Part of a small language model's weights.
Size: width 256, vocabulary 16384, 16.1M parameters.
MLP neurons of a small language model. Each row is named by its layer, matrix (up: input weights) and neuron, and shows model dimensions 16-143. Each number is 128 + 32 x the weight over its row's rms, rounded and kept within 0 to 255.
Before each neuron's rows, "fires on" lists the tokens most often at its 100 highest values on Wikipedia text that the model never trained on.

fires on: "| ", "=== ", "===", "GA ", "GF "
L4.up411 [122 124 122 115 135  93 110 133  57 108  82  82  88 141 189 131  44 156 117 131 145 144 166 106 170 185 129 112 152  85  88 113 143 160  91 128 130 159 167  83 120  89 102 108 108 156 159 135  67  93 132 140 128 104  99 137 119 102 153 102  78 107 102  59 138  97 122  77 146 120 105 183 120 130 130 117  97 175 106 167 119 143 142 183 154 113 125 141 113 145 143 102 101 183 102 122  93  96 167 123  93 115 202 168  70 130 102  82 142 122 170 107 109  59 167  85 166 155 128  88 136 113 114 121  80 128 122 153]

fires on: ":", ": ", "(", "| ", "|", "of "
L12.up125 [ 64  91 182 134 113 130  65  99 148 107 131  89  60 127 157 124 152 118 141 137 126  53 172 112 116 100 104 108 149 117 105 181 102 137 121 138 161 163 195 144 138 166 129 141  96 152 114 130 131 138 110 179 132 106 145 134  98 180 136 148  86 116 136 115 117  72 139  75 131 123 140  72 124 104 132 124 140 196 129 136 141 100 134 110 167  73 155 137 159 117 138 145 110 133 152 125 108 169 160 125 111 122 192 143 119  94 135  99 132 117 173 105  44  99 114 153 145 105  93 176 103 134 154 179 109  99 120 154]

fires on: "to ", "in ", "an ", "part ", "as "
L9.up334 [116 141  49 169 161 154 166 105 140 103 120 124 156  89 114  93 126 134 137 140 127 105 110 112  95  52 111 159 114 163 164  86 126 148  85 145 116  99 103 104  91 164 162  93 113  96 144 146  99 164  78 159 102 174 180  94 104  93 182 126 129  89  84 106  95 132 156  82 136 159 133 127  93 113 116 180 158 104 144  75  85 104 148 101 130 137 137  69 148 175 102 139 116 154 150 129 166 129 138 113 126 186 157  85 115 147 148  46 100 116 181 165 161 140 123  67 144 116 151 214 122 125  80 159 162 151 149 116]

fires on: "| ", "on ", "of ", "- ", "the ", "was "
L10.up990 [118 126 153 120 175 123 136 145  79  48  85  73 131 130 100 127 115 195 155 117 123 160 148 134  55 154 144  85  95 125  82  84 155 118 122 121 147 134 139 213  98  95 147 111 146 114 137 136  48 124 100 106 115  86 112 133 115 151 114 135  80 127  95 143 139  87 142 107 145 180 121 129  97 125 102 127 145 138 133 173  39 123 172 103 148 153 114  81 119 165 168 153 105 139 203 147 123 100 119 150 127 139 150 107 157 118  83 139  77 159 154  96  78 134 128 116 130 118 149 159 202 146 113 124  84 167 127 122]

fires on: ", ", "-", "| ", ".", "; ", "'"
L12.up253 [ 82 124 106 102  87  83  92 161  69 108 154  81 108 164  86 106 127 142 137  92  81 117 184  95  68 134 155 143  80 110 115 155 118 138  91  93  72  87 123 138 152 101 144 176 123 173 114 174 114 113 134 146  74 131 100  61 125 117  82 148  94 109  96 155 117 108  85 128 180 134 185 115 142 117 133 129 150 113 110 175 123 127  44 143 142  93  64  82 108 111 121 108 158 113 162  87 150 144 158 115 141 123 145 100 137 128 139 213 129  87 163  92  90 122 121 108 128  87 192 135 165 109 174 125 153 165 130 114]

fires on: "(", "\n\n", "Note"
L2.up613 [135  89 126 131 138 152 136 122 102  63 110 103 121 122 140 123  75 192 130 143 137 158 124 145  87 101 120  79 133 114  87  85 191 151  81 185 120  82 139  67 118  97 128  75 146 106 195 152 136  67 131 171 119  94  94 183 164  54  93  97 128 137 110  73 145 114 169 117  79  88 124 157 110 145  99 165  81 154 102 153 119 126 128 139 127 165 141 111 179 228 109  82  91 111 160 192 128 122 151 137 210 129 174 112  89 131 155 135 143 176 125 113  82 123 122  90  94 150 116 166  99 145 146 124  98 146 172 149]

fires on: "| "
L9.up213 [ 81  70 157 124 122 139  25 103  89 106  99 117 120 165 161 143  74 157 123 119 156 131 158 133  55 144 114 112 170 120 139 149 142 134 126 143 104 171 150 145 189 106 126 156  96 168 117 105  76 132  77 134 174 112 124 109 110 119 140 134  48 151  80  86 140  94 142  91 142 103 153 153 177 123 117 138 171 185 131 155  64 108 171 143 162 106 147 126 133 131 141 104 134 115 162 148 146  95 143 126 106  80 156 140 134 114  97 131 127 118 163 120  95 122 154 124 197  97 150 168 157 109  77 101  90 124 119 117]

fires on: "-", "al", "le", "ar", "| "
L7.up649 [117 137 151 156 142 156  57 161 151 123 124  73  95 146 136 132  92 108 112 178 139 106 136 116 103 109  88 190 127  98  86 140 130 122 101  85  27 151  82 116 148 154 160 103  78 137  89 189 159  73 113 110  65 104 171 168  74 138 107 110  45 136 133 111 109  60 114 118 110 124 106 139 121  99 127 190 158  83 141 120 126 145 213 196  98  74 150 120 101 129  92 142 190 147 116 129  61  89 160 152 131 145 155 171 103 133 130 177  83 134 135 109 183  97 193 128 122 118 138 139 196 180 151  82 148 117 128 105]

fires on: ") ", ": ", "studies ", "Research ", "Aggreg"
L4.up14 [155 132 127 115 170 171 132  87  87 137 129 195 137 110 202 103 112 160 195 169 126  81 226 163 131 105  79  98 125  98 115  78 128 103 115 159 100 143 126 123 174 176 129 171 104 158 190 197  76 104  73 103 182 115  62  88  89  79 118 122 123 130 106 104 121 149 124 104 158 175 110 139 210 124  92 159 119 118 130  57 122 121 172 143  96 153  93  81 156 130 128  88 112 151  96 173  89 125 144  74 131 102 183 141 103 164 122 109 144 139 149 130 109 113 113 121 117 134  85 155 152 172 212 109 101 100 168 136]

fires on: "s"
L4.up742 [ 58 197 155  92 141 134 108 101 133  88 127 196  64 119 191 144 140 122 152 173  89 151 112 194 126 138 119 101 138 122 117 132 162 157 132 117 140  93 127  99 164 117 143 132  99  96  62 127 123 130 138 113 139 140 158  77 118  95 152 117 142 207 143 113 137 136 111 103  81 134  98 143 144  61  76 156 164 102 144 141 131 137 134 160 139 160 155 125  99 162 117 159 167 124  96 144  54  88 155 138  83 204 108 109 134  83 119 114 117 111  99 143 102 147 151 112 130 149 126 145 119 149 166 122 157 136 164 102]

fires on: "'", "\n", "i", ")", "a"
L7.up383 [ 80 104 126 182  50 105 136 148 118  81  61 120 165 137 127 178 129 111 163 133 143 165 107  84 136 132 177 120  89 124 107 123 158 130 135 139  92 110 162 122 164 158 145 142 122 131 108 133 106  90 138 156 193 141 122  68 117 113 101 168  92 116  74 107 131 114 140 141  83 138 172  94  93 124 161 123  68  95 119 132 155 109 135  93 214  79 101 114 150 120 130  86 145  90 163 110 135 100 151  88 101 133 130 112 169 153 169 163 168  95  89 112 137  78 130 136 161  75 188 170 183 126 140  92 116  98 170 132]

fires on: "| ", ". ", "-", "Loss "
L10.up843 [ 32  99  66 143 124  79 132 153 156 137  80 129  88 138  92 130 144 114 221 161 143 119 161 152 157  72 145 167  94 129 156 145 121 178 127 146 123  88  71 161 152 156 182 118 142 154 108 111 135 141  77 138 119 127 137  97  83 106 108  94 139 115 104 128  81 141 195  83 114 111 122 128  84 104 116 172 150 124 153 156  97 126 134 197 155  39 144  91  88 123 144  92 134 186 120 124  88 125 172 127 135 124 164 171 157  99  94 127 133 151 113 104 159 178 124 132 130 120 141 127 116 104 130 113  79 146 160 207]

fires on: ": ", "\n\n", ") ", "by "
L2.up479 [123  59 156 106 145 119  71 103 130  87 131 113  90 155 131  92 116  98 200 145 138 153  71 115 120 159 164 153 144 116 112 130 180  93 143 163  49 102 147 164 135 171 149 109 108 134 107 110 104 163 127 118 112 132 122 121 133 120 125  93  95 105 108  98 150 110 113  81 178   8 122 117 149 101 201 109 151 106 153 157 144 155 144 100 162  45 114 152 119  78 111 105 109 174 162 116 127  81 138 114 152 175 150 125  50 145 130 101  89  26  92 131 134  58 150 157 122  79 170 166 113 155 125 114 103 113 130 100]

fires on: "as ", "(", "among ", "by ", "part ", "on "
L8.up454 [153 135 158 185 121 116 162  87 145  95 105 112 128  98  92 112 152  89 114 169 116  60 131 107 145  34  49 153  93 125 132  86  94 107 174 150 113 130 163 183 127 127 137 170 125  86 127 101 106 160  99 155 128  69 129 144 101 149 136  38 126 140 132 108 114  82  77  53 176 145 139 169 139 124 121 158 151 128 148 150 108  64 155 106 141 173 143 107 145 151 119 125 157 182 121  51 132 106 114 139 137 160 167 123 132 152  93  59  83 126 137 147 107 125 110 113  82 153 134 183 128 139  86 123 140 157 133 136]

fires on: "ak", "ac", "at", "ut", "ti", "an"
L8.up465 [135 126 137 203 125 155  99 139 127 111 102  93 123 130  75 141 128 109 104  85 121 104 140  91 126 144 145 142 115 145 129 110 141 126 135 154 160  83 114 152 147 141 128 138 145 118  66 115 115 163 153 150 136  66 128 140 166 157 148 133 114 109  53  94 126  90 117 126  91 178 126  89  70 139 152 130 154 133 147 150  92 116  95 184 159 201 105 172  98 143 110 101 208 148 146 154  56 169 109 114 113 143 111 119 181  62 125 123 117  89 124 146 170  70  93  86 109  62 132 161 192 105 100  91 162  92  82 200]

fires on: "= ", "with ", ": ", "- ", "h", "su"
L9.up791 [ 92 115 123 127 144 118 105 157 116  55 111 117 126 164 139 128 126 130 136 109 161 128  80 173  97 158 144 160 144 149 108 103 110 108 180 130 100 115 135 122 109 130  61  40 102 121 113 142  96 146 110 167  80 110 101  29 114 114  93  87 103 102 128  86 112  93 124 166  56  52 118 133  93 133 167 135 147 166 134 174  47 132 124 160 176 112 105 135 153 211  87  76 119 164 149 124 137 141  88 144 137 179 138 112 194 125 110 139 102 124  87 125 157 107 145 134 169  36 142 162 161  67 168  89 124  78 141 110]

fires on: "s", "R", "r", "t", "co"
L11.up438 [147 101 111 142 143 136  94 128 158  63 136 164 137 150 108 124 141 152 205 146 161 119 100  89  77 185 131 213  81  99 147 131 127 133 143 136 139 104 114 154 172 155 130 116 182 130 109 130  90 121 123 159 107 128 117 147 135 100 123  63 101 159  87 126 108 110 127 169  67 108  88 107 127  96 187 168 114 129 173 131 116 116 129 142 152 177 110 108  97 198  89  94 189 111 123 117  44  50 126 122 160 184  85 122 125  88 135 175  82 159  87 131 132 169 122 153 159  81 132 178 153 120 122 176 128 159 146 123]

fires on: "as ", "A", "I", "("
L7.up940 [176 139 131 174 106  99 136 134 117 112 143 124  52 137 106 108 115  97 143 148 109 142 126 127 119 141  60 101  76 166 134  99 130 103 122 134 126 130  86 100 117  86 116 129 152 139 236  88 149 134 115 159 106  93 135 134  75  84 152  70 104 124  72 125 161 123  83  65  58 172 149 137 143  72 134 166 173 104 119 157 124 152 119 121 106 147 129 121 116 159 142 111 174 158 107 152 135 140 145 178 157 174 121 122 185 163 117 133  55 112 160 171  97  80 124  97 100 162  97 159 194 174 117 170 141 173 181 153]

fires on: "\n", ": ", "\n\n"
L2.up240 [131 194 134 125 189 109  91 116 137 100 134 119  65 136 145  92 108 113 169 144 164 126 164 142  82  97 128 115 116  72 127 141 110  94 115 119  24 142 157 136 172 135 115  92  88 143  97 108 120 134 108 140 155 142 119 122  96 100 141 142  86 147 112 113 154 173  92 132 123 110 136 129  88  96 127 162 120 140  97 167 161 107 145 100 164 108  83 108 178 135 100 109  98 169 143 100 114  85 174 110 163 191 148 148 130 145 128  88 101 134 126 123 181  85 144 138  61  78 193 168 125 143 142  80 112  85 110 113]

fires on: "| ", "|"
L9.up452 [143  88 174 164 118 109  84 125  54 126 101 133 156 119  77 125  85 146 151 168 173 126 159 118 151 129 103 108 176 159 121 147 125 105 109 146 156 132 132 122 155 115 179 117 133 130 138  78  73  32 103 119 180 153 134  91 138  64 143 111 139  92 144 128 147 119 142 118 142  87 129 167  97 105 107 121 100 146 136 156 163 149 122 154 122  81 122 130 165 185 128 147  96 169  86 193 118 109 149  59 172  58 171 139 125 136  54 145  87 123 161 139 174 103 175 153  53 101 116 110 133 159  81 143  71 109 104 141]

fires on: "| ", "0 ", "h", "1 ", "to ", "3 "
L8.up20 [108 134 140 143 113 183 129  93 108 117  82 131 140 154 128 174  37 139 130 137 149 155 164 125 156 168 124 220 125 113  69  92 109 152 153 134 116 131  76 124 206 131 141 167 102 142 133 109 129 169  78 193 142 113 158 155  92 100 143 119 111 111 116 116 154 134 149 114 128  58 134 115 110  94 137 132 165  74 100  76 161 102 146 151 124 104 117  49  73 108 133  90 128 194 120  99  97 123 122 142 118 141 118 157 156 160  92 157 155 130 132 165 175 145 160 116  76 161 138 204 236 116 162 128 143 139 177 128]

fires on: "9", "ter", "8", "9 ", "stor"
L8.up652 [134  85 117  98 162 124  49 183  86 167 141  62 121 102  74 168 114 112 130 158  88 157 180 137 118 152 167 165 145 101 125  99  70 133 115 111  83  78 147  88 147 154 101  61 161  64 205 139 143 129 151 111 145 119 178  91 135 136 137  81 132 165 135 100 157 116 183 112 107 133 121 165  99 114 146 127 159  73  82  99 130  74 119 111 136  95 171  70 140 170 159 104 124 152 145 113 143 124 109 121  81 131 181 149 128 120 155 134 124  53 116  91 185 149  83 154 141  92 138 137 107 199 211  45 160 165 154 131]

fires on: "/", "–", "-", "'", "("
L11.up943 [ 88 131  98 189  98  66  55 166 108  81 145  90 109  87  45 167 159 119 127 123 109 126 115  95  74 188 135 136 142 119 154 102 121 145 146 109 108 112 161 128 171 126 147  89  91 161  90 146 143 104 133 126 117 131 120 103 159 115 112 152  90 142  98  84 129  73 122  81  88 141 143 127 107 110 170 160 119  69 120 123 117 138 107 168 179 110 130 170  92 152 170 163 120  94 117 123 153  98 128 130 122 129 151 129 145 114  80 156 106 154 159 105 136 118  84 152 161 130 167 184 165 116 163 104 103 153 128 115]

fires on: "of ", "| ", "ed", "ch", ": ", "s "
L11.up685 [109 111 135 146  93 153  94 115  63  97 144  93 130  97 149 181  59 151 123 136 132 110 196 137  80 147  90  75 168 104  86 138 130 118 125 112  61 133 208 154 145 100 168 134 128 105 113 129 171 151 159 158 108  99 140 126  91 134 126 106  81 120 134 112 136 118 141 143 156 171 172 135 164 117 146 171 163  72  64 104  88  78 173 160  99  86 149  87 118  77 160  66  99 201 198 114 139 139 109  98 139 111 166 154 154 129  51 116 136 149 124 180 135 164 205  86 128 123 165 187 111 152 149 147 113 114  99  96]

fires on: ", ", "medal ", "and ", "– ", "| "
L12.up256 [153 148 148 149 108  85  60 129 131 129  89 128 133  94 114  90  65 135 141 166  44  84 142 156 133 163 149 159 120  62 115 149 136 150 128  35 134 135 102 179 197 105 149 138  90 131 152 149 166 139 158 145  65 123  80 139  79 115 124 121 109 142 154 114  66  81  86 124 115  98 201 162 122 119 143 102 108 105 132 185 186 124 173 168 169  94 154 162 142 121 115 102 166 198  97 147  86 114 105  89 127 137 133 171 170 171 157 159 152 148 118 157  91  83 164 116 108 149 135 142 193 185 175  99  99 164 109  95]

fires on: "9 ", "| ", "9", "– ", "8", "8 "
L9.up499 [168 140 102 136 146 132  88 114  87 142 114 116 103  56  75  92 115 106 136 138  89  61 158 160  90 122 186 162 139  81 156  97 158 112  72 100 151 112  92 153 145 162 102  95 120  69 188 142 176 142 103 162 112 145 171 115 114 128 172 138 114 167 126 115 114  97 177 119 169  97 197 202 144 115 172 128  98  14  93  88 107 123 132 173 133 104 175 155  94 147 119 119 137 172 107 131  84 113 107 108 125 117 230 123 117 142 136  99 148  71 138 177 170 122 103  97  80 148  98 117 191 122 108  99 141 154 135  64]

fires on: "m", "sub", "co", "per", "s"
L9.up981 [176 143 189 188 102 132 116 141 144 121 136  78 110 122 147 118 106 176 144 135  99 138  97 136 144 158 183 130 120 156 153  86 122 117  93 122 177  87 142 155 158 131 170 109 154  93 131 144 112  84 131 136 116 102 129 150  96 108 173  15 137 132  87  66  90 110  88  91  67  83 116 173 149  55 103  88 147 102 128 113 128 157 100 154 158 128 116 122 141 200  94 141 162 116 115 175  84 108 123 106 127 179 160 139 189 116 101 127 133 104 108 122 130 148  86 121  81 117 150 153  90 130 142 134 137 150  91  92]

fires on: "s", "S", "J"
L10.up288 [153 103 141 143  89 109  92  97 132 102 103 110  66 129 131 168  93 195 141 140 119 125 166 164 132 110 110  91 135 167 145 131 132 188 144 114 176 157  98 163 182  64 134 143 151 100 118 167 185 149 165 161 143 166  99  78 109  63 135 148 140  95  86  53 127 156  81 148  60 187 171 145 121  70 130 129 139 150 158 147 123 140 123 181  79 137 154 132 168 110 110 141 133 128 176  99  71  66 129  66 184 166  98 110  90 108  86 123 124 134 119 153  77  82  92 131  76 159 168  94 118 150 123 143 110 129  85 166]

fires on: "| ", "(", "/ ", "–", "– "
L8.up886 [129 190 108 105 129 129  52 124  72 144 141 121  45 108 163 100 137 151 107 140 124  92 157 117 115  88 111 160  84  94 130  65 134  88 115 133 108 114  71 116 154 105 170 142 170 137 145 142 173 144  96 171 120 126  80 132  76 144  89 165 107 154 135  89 107 141 143 121 172 130 162 137 131  88 155 160 112  64 125 148 116 127 210 189 107 122 147 170  98 116 137 101 138 172 141 133 100 110 144 107 177 179 196 161 138 134 128 178 166  48 111 126 125 125  88 152  95 130 106 128 158 117 144 113 103 156 209 119]

fires on: "-", "| ", "Al", "s ", "professional "
L9.up160 [138 155 105 125  81 106 115 189 106 152 108  94 149 184 101 153  53 163 187 140  99 133 123 130 157 131 147 187 112 109  60  77  92 133 101  91 150 163  48 155 136 113 167 133 144  95 164 159 153 117 109 149  93 150 130 117  85  66 107  97 113 160 145 149  88 117  80 110 125 126 160 162 155 107 145 218 153 169 112 231 155 120 108 180 156  77 109 146  97 105 140 107 143 184  73 104 110 107 124  96 141 117 123 152 148 104 118 104 155 101  96 120 134  96 102 123  85 139 138 114 148 122 112 112  90 141 149 134]

fires on: "s", "tr", "seasons "
L7.up676 [118 106 175 129 120 141 147  83 109 133 156 182  50 130 128 128 154 155 122 153 134 123 163 193  93 118 134 158 117 145 185 124 184 146 133 123 164  79 105 133 202  62 126 135 124 127 107 176 174 119 135  84 147  93 112 138 122 118 129 100 132 189 122 119 114 168  99  77 118 175 137 180 145  91  78 181 163 110 122 140 136 105 150  96 149 173 176  89  98  99  59 166 119 121 170 116 107  93 122 122 133 157 111  60 131  60  87 154 134 111 125 145 113 168 156 138  90 143 159 154 148 157  54 156 104 202 143 123]

fires on: "("
L11.up48 [131 150 123  94 128 142 179 149  96 131 138 120  88 130  93  82 154 139 164 146 103 105 106  61 170 109 122 113 103  35  70 104 157 147 106 164 147 132 116  83 190 139 122 181 133  97 131 122 136  62 122 143 137 134  73 123 126 128 174 124  82 131 120 102  87 136 105 135 142  76  85  84 108 122  94 152  35  64 111 177 120 108  91 134 175 168 117 126 107 164 112 107 171 114 114 148 127 136 194 139 163 117 127 109 120 135  93 133 161 151 151 102  45 147  62 112  94 136  74 141  77 149 111 194  60 151 146 185]

fires on: "an ", "tr", "part ", "one ", "pr", "that "
L7.up539 [ 96 165 171 177 146 113 201 169 139 161 135 145 104 118 119 186 120 121 136 113  64 115  79 139 134 129 148 145 160 133 117  39 106 122  87  76 122 116  66 118 116 118 121 105  61  64 102 150 144 119 123 118 189  80  74 128 141 123  95 112 153 145 148 112 133 162 122  83 120 114 147 169  94  65  53 140 167 106 161 152 186  72 131 114 162 167 107 153  91 129 107 138 171 150 156 111 106 148 150 141 192 145 169  47  97  71 153 104 127 112 172 161 158 121  98 135 106  98 187 100 109  98  86 164 108 112 164 167]

fires on: "'", "on", "|", "\n"
L7.up759 [189 110 130 210  93 116 106 146 121 107  88  62 129 151 108 128  98  97 151 122 117 126 141  94 167 145 115 146 100 115 160 145 152  95 106 152 156 101 177 130 137 220 120 105 121 157 115  87 123  84 127 120 145 111 119  82  97 134 116 139 106 143  98 128 129  81 125 102 146 157 130 130  65 163 116 115 127 113 101 117 138  49 147 150 228 132  79 172  22 105 138 108 155 132 161 149 113 125 106 114 154 153 128  88 102 168 136  88 145  98  97  95 137  99 139 111 187  72 165 126 168 126 162 123 101  85 115 191]

fires on: ", ", "; ", "(", "r"
L9.up835 [199 151  85 191  83 118 135 142 105  65 124 142  73 163 158 157 108 116 173 192  72  86  98  72 152  68 111 144  97  79 138  98  67 102  93 120 178 133 106 126 143 107 181 168 122 140 147 168  82 110 136  96 197  66  59  98 114 120 103 125  43 173  56 106 126 174 127 137 120 115 171 171 145  63  87 120 101  71  68 125 106 138 117 139 144 161 115 174 102 143 119  97 184 149 111 111 131 128 132 152  99 160 114  54 104 131 141 104 136 112 140 183 103 135 140 119  84 103 142 169 131 125 121 171 103 137 165 139]

fires on: "C", "the ", "c", "Arch", "a ", "special "
L9.up296 [152 152 196 100 146 136 109 154  92 152 125 127 102 130 118 144  84  85 124 111 155 115  50 158 108 122 147 113 131 117 142  52 135 127 116 130 148 131 195 110 142 130 179  47 141  84 131 154 105 113 126 153 146  88 176 108 147 179 134  81 132 108  75  88 146 153  84 146  44 129 127 141  94  99 147 133 128 141 111 215  95 138 109 165 118 124 140  86 169 195 113 164  96 149 138 158 111 141 135 132 113  78 134  86 134  85 159 114 110 105 170 141  83 129 159  97 182 131 145 168 104 207 147 129 132 102  89 170]

fires on: "(", "-", "/ ", "–", "| "
L10.up120 [ 88 161 126 170 158 149 151 141 133 107 102  98 121 126 129 157 165 151 181 160 134 100 143 142  85 118 131 104 144  78  54 103 148 167  92 156 156 173  49 144 149 160 117  79 157 181 180 139 147 107  87 136 125 134 117 121 126 103  79 183  82 148 158  56  70 141  98 145  93 112 126  98 110  86 119 153  84 146  80 132  92 129 168 139 107 115 160 144 108 152 117 122 133 170  97 148 119 130 130 146 169 143 155 140 157 133 107 142 128 116 103 119 116 151  42  84 113 142 132 166 101 117 100 157 117 107 214 142]

fires on: "(", "q", "s", "4"
L11.up280 [122  80 122 139 128 151 124 145 116 130 111  61  89 120 130  88 121 151 141 137 139 113  99  68 100 138 128  98  90 120 112 112  90 152  74 141 186  83 165 110 146  48 134 150 123 101 129 161 106 102 153 176 124 139  69 176 162 149 120 105 138 162 136 180 126 131 115 113 108  71 110 140 149  66 119 235 124  77  61 166 107  51  97 145 144 176 116 123 136 153 126  65 125 184 107 113 141  86 138 159 188 140 200 129 150 161 144 188 137 117 103 151 131 144 125  90 130  57 130 134 120 170 102 112  72 148 143 178]

fires on: "\"", "with ", "\n\n", "\n", ": ", ". "
L8.up635 [148 149 136 135 136  69  84 102 131  46 130 145 126 118 116 191 159  93 202  95 136 141 138 180 121 131 185 144 147 142  97 134 114 130  82 132 141 168 158 185 130 142 122  81 179 137 162  82  79 110  88 200 166 135 149  46 112 137 131  93  59  93 127  77  86 113  84 139 118 143 167 119 126 164 202 138 106 155 110 204  80 106 175 152  87 140 149 125 139 139 127 100 131 136 102 126 128 118 106 140 160 180 135 136 134 156 156  66 116 125 121 136  99  78 163  98 161  52 189 133  77 109 145 104 163 150 144 149]

fires on: ",", ", ", "(", "be ", "pl", "l"
L7.up596 [171 188 106 186 140  70 132 148 130  96 132 116  76 113 138  98 105 127 153 207  94 103  94  83 112  44 163  92 136 122  90  70 118 113  68  89 152 135 138 162 132 124 153 155 129  81 161 112 115  82 110 111 106  69 142 109  98 126 167  80 130 153  78  86 183 155 104 120 165 112 149 138 137  77 125 104 104  43 116 130 174 109 128 163 132 165 128 147 164 156 136 105 160 140 132 121 123 122 116 131 117  98 148 126  76 150  83 125 114 161 161 158 100 143 157 128  66  93 148 144 114 186 158 129  72 186 111 167]

fires on: "is ", "\n  ", "ca", "u"
L9.up266 [ 82 156 150 178 149 120 133 114 136 115 165  64  75  96 178 108 117 156 112 171 120  49 102 138  67 144 112  58  96 145 138  50 112 145 104 107 167 103 142 104 195  98 155 127 102  83 157 174  93 131  88 128 106  47 130 112 101 114 116 155 148 132  86 121 153 184  88 110 111 135 173 149 110 118  71 211 141 142 137 136 157 107  85 142 156 144 177 125 142 122  91 142 109 123 178 136  87  85  91 113 142 141 126  88 137 154 153 131 153 114  71 158 117 133 121 109 168 161 199 146 160  81 117 102 118 112 140  99]

fires on: "\n", "'"
L11.up744 [145 116 112 184 137 110 101 150 134 167 121 147 118 140  77 167 114  55 122 169 147 119  83 150 160 131 153 130  98 149 151 159 171 106 122 149 172 121 186 177 207 178 104 181 149  75 123 155  89 141  98 198 182  53 132 110 140 192  87 134 108 166  98  86 107 111 102 127 113 126 116 105 123 183  94 114  92 139  88 123 130 110  81 183 157 149 107 166 101 120  79 103 128 123 104 132  85  56 109 110 154 173 136  97 147 142 110 139  95 167 122 134 101 105 157 120 195 114  89 201 154 134 135 111 109 113  98 134]

fires on: "| ", "-", "Premier "
L10.up562 [109 148 125 165 125 126 116 181 127 110  95 106  87 202 102 124  48 169 152 131 120 158 124 209 112 127 140 157 172 177  77 144 123 155 131 157  85  93 111 136 140 146 135 195 132 113 116 117 123 120 126 118 116 130 166 134 120 121 133 120 158 126 108 159  84 160 159 120 118 141 105 132 140  66  66 181 169 107 158 122 194  94 175 163  62  44 146 152 113 121 100 141 114 150 139  93  75  66 139 122 134 138 122 137  85 155  47 107 136 122  89 106 167 145 147 146  83 110 125 150 129 133 142 102  84 170 164 185]

fires on: ") ", "| ", "°", ": ", "9 "
L4.up82 [139 127 129 101  87 202 113  67  64 138  85 138 140 111 148 125 116 155 121 147  44 105 167 149 101  71  91 144 152  75 147  47 126 107 169 143  76 122 167 135 159 151 122 133 151 152 110 124  46 122 146 157 174 150  81 148  62 130 113 144 146 223 108  93 108 153 118  98 160  98 107 115  58  87 124 171 178  78 110 195  80 103 155 132 136 118  91 148 128 143 153  78 100 163 125 161  95 179 138 102 109 141 178 140 125 122 128 127 155 132 149  87 193 114 115 148 138 137 147 155 153 137 198 161 161 140 129 121]

fires on: "at", "ib", "it", "akh", "urg", "ak"
L4.up852 [101 108 148 193  79 149 128 113 115 149 144  96 165 106 122 165 150  86 123 142 103 117  87 177 112 157 119 178 148 121 131 102 160 129 122  90 137  37 198 109  59 152  93 120 125 135  97 117  87 171 152 118 142  62 120 108 146 140 159 112 133 101 114 115 181 141 129 155 104 152  74 161  85 124 139 132 137 140 105 160  91 153 151 214 181 136 131 149  78 120 110 133 166 155 186 169 143 148 127 163 160  98 111  50  92 101 167 134  96 129 176 120 112 103 126 157 145  71 131 168 124 149  79 111 150  94 162 161]

fires on: "|", "| ", "0 ", " ", "% "
L9.up947 [112  48 159 110 125  98  94 141  52 112  97 159 185 129 115 103  93 114  89 255 189 118 138  86 169 146 126  80 140  75 121 144 142  70 134 131 133 158 116 117 191 111 120 158  95 133 115 125  90  60  82  93 167 162 141 132  96 111 107 131 184 123  98  84 102 142  97 155 187  93 157 128  82 128  80 147 177 168 155 141 137 108 129 180 130 110  97 123 170 145 117 123 142 140 114 139 137  81 125  92 103 115  98 156 132  82 117 124 149 139 136 209 148 143 144  98  96 109 124  83 104 135 149 177 150 124  87 132]

fires on: "C", "c", "roc", "add"
L8.up948 [158 137 104  94  82 140 142 178 130 149 136 134 120 143 171 179 110 117 178 147  77 107 117 147 132  73 156 108  87 156 168  69 172 151  61 145 128 154 169 119 187 114 101 116 139 101 158 143 127 125 141 136 136 140 209 131 195 154 128  47 117  58  95 107 120 172 110 167  90 110 136 140  83  95 148 112 114  98  78 130 140 165 127 161 143  93 148 117 146 124 123 129 102 122 135 101  97  95 154  59 107  73 163 125  89 118 138 141 111 137 106 132 169 117 131 119  79 118 119 158 107 146  80  72 115 133  94 185]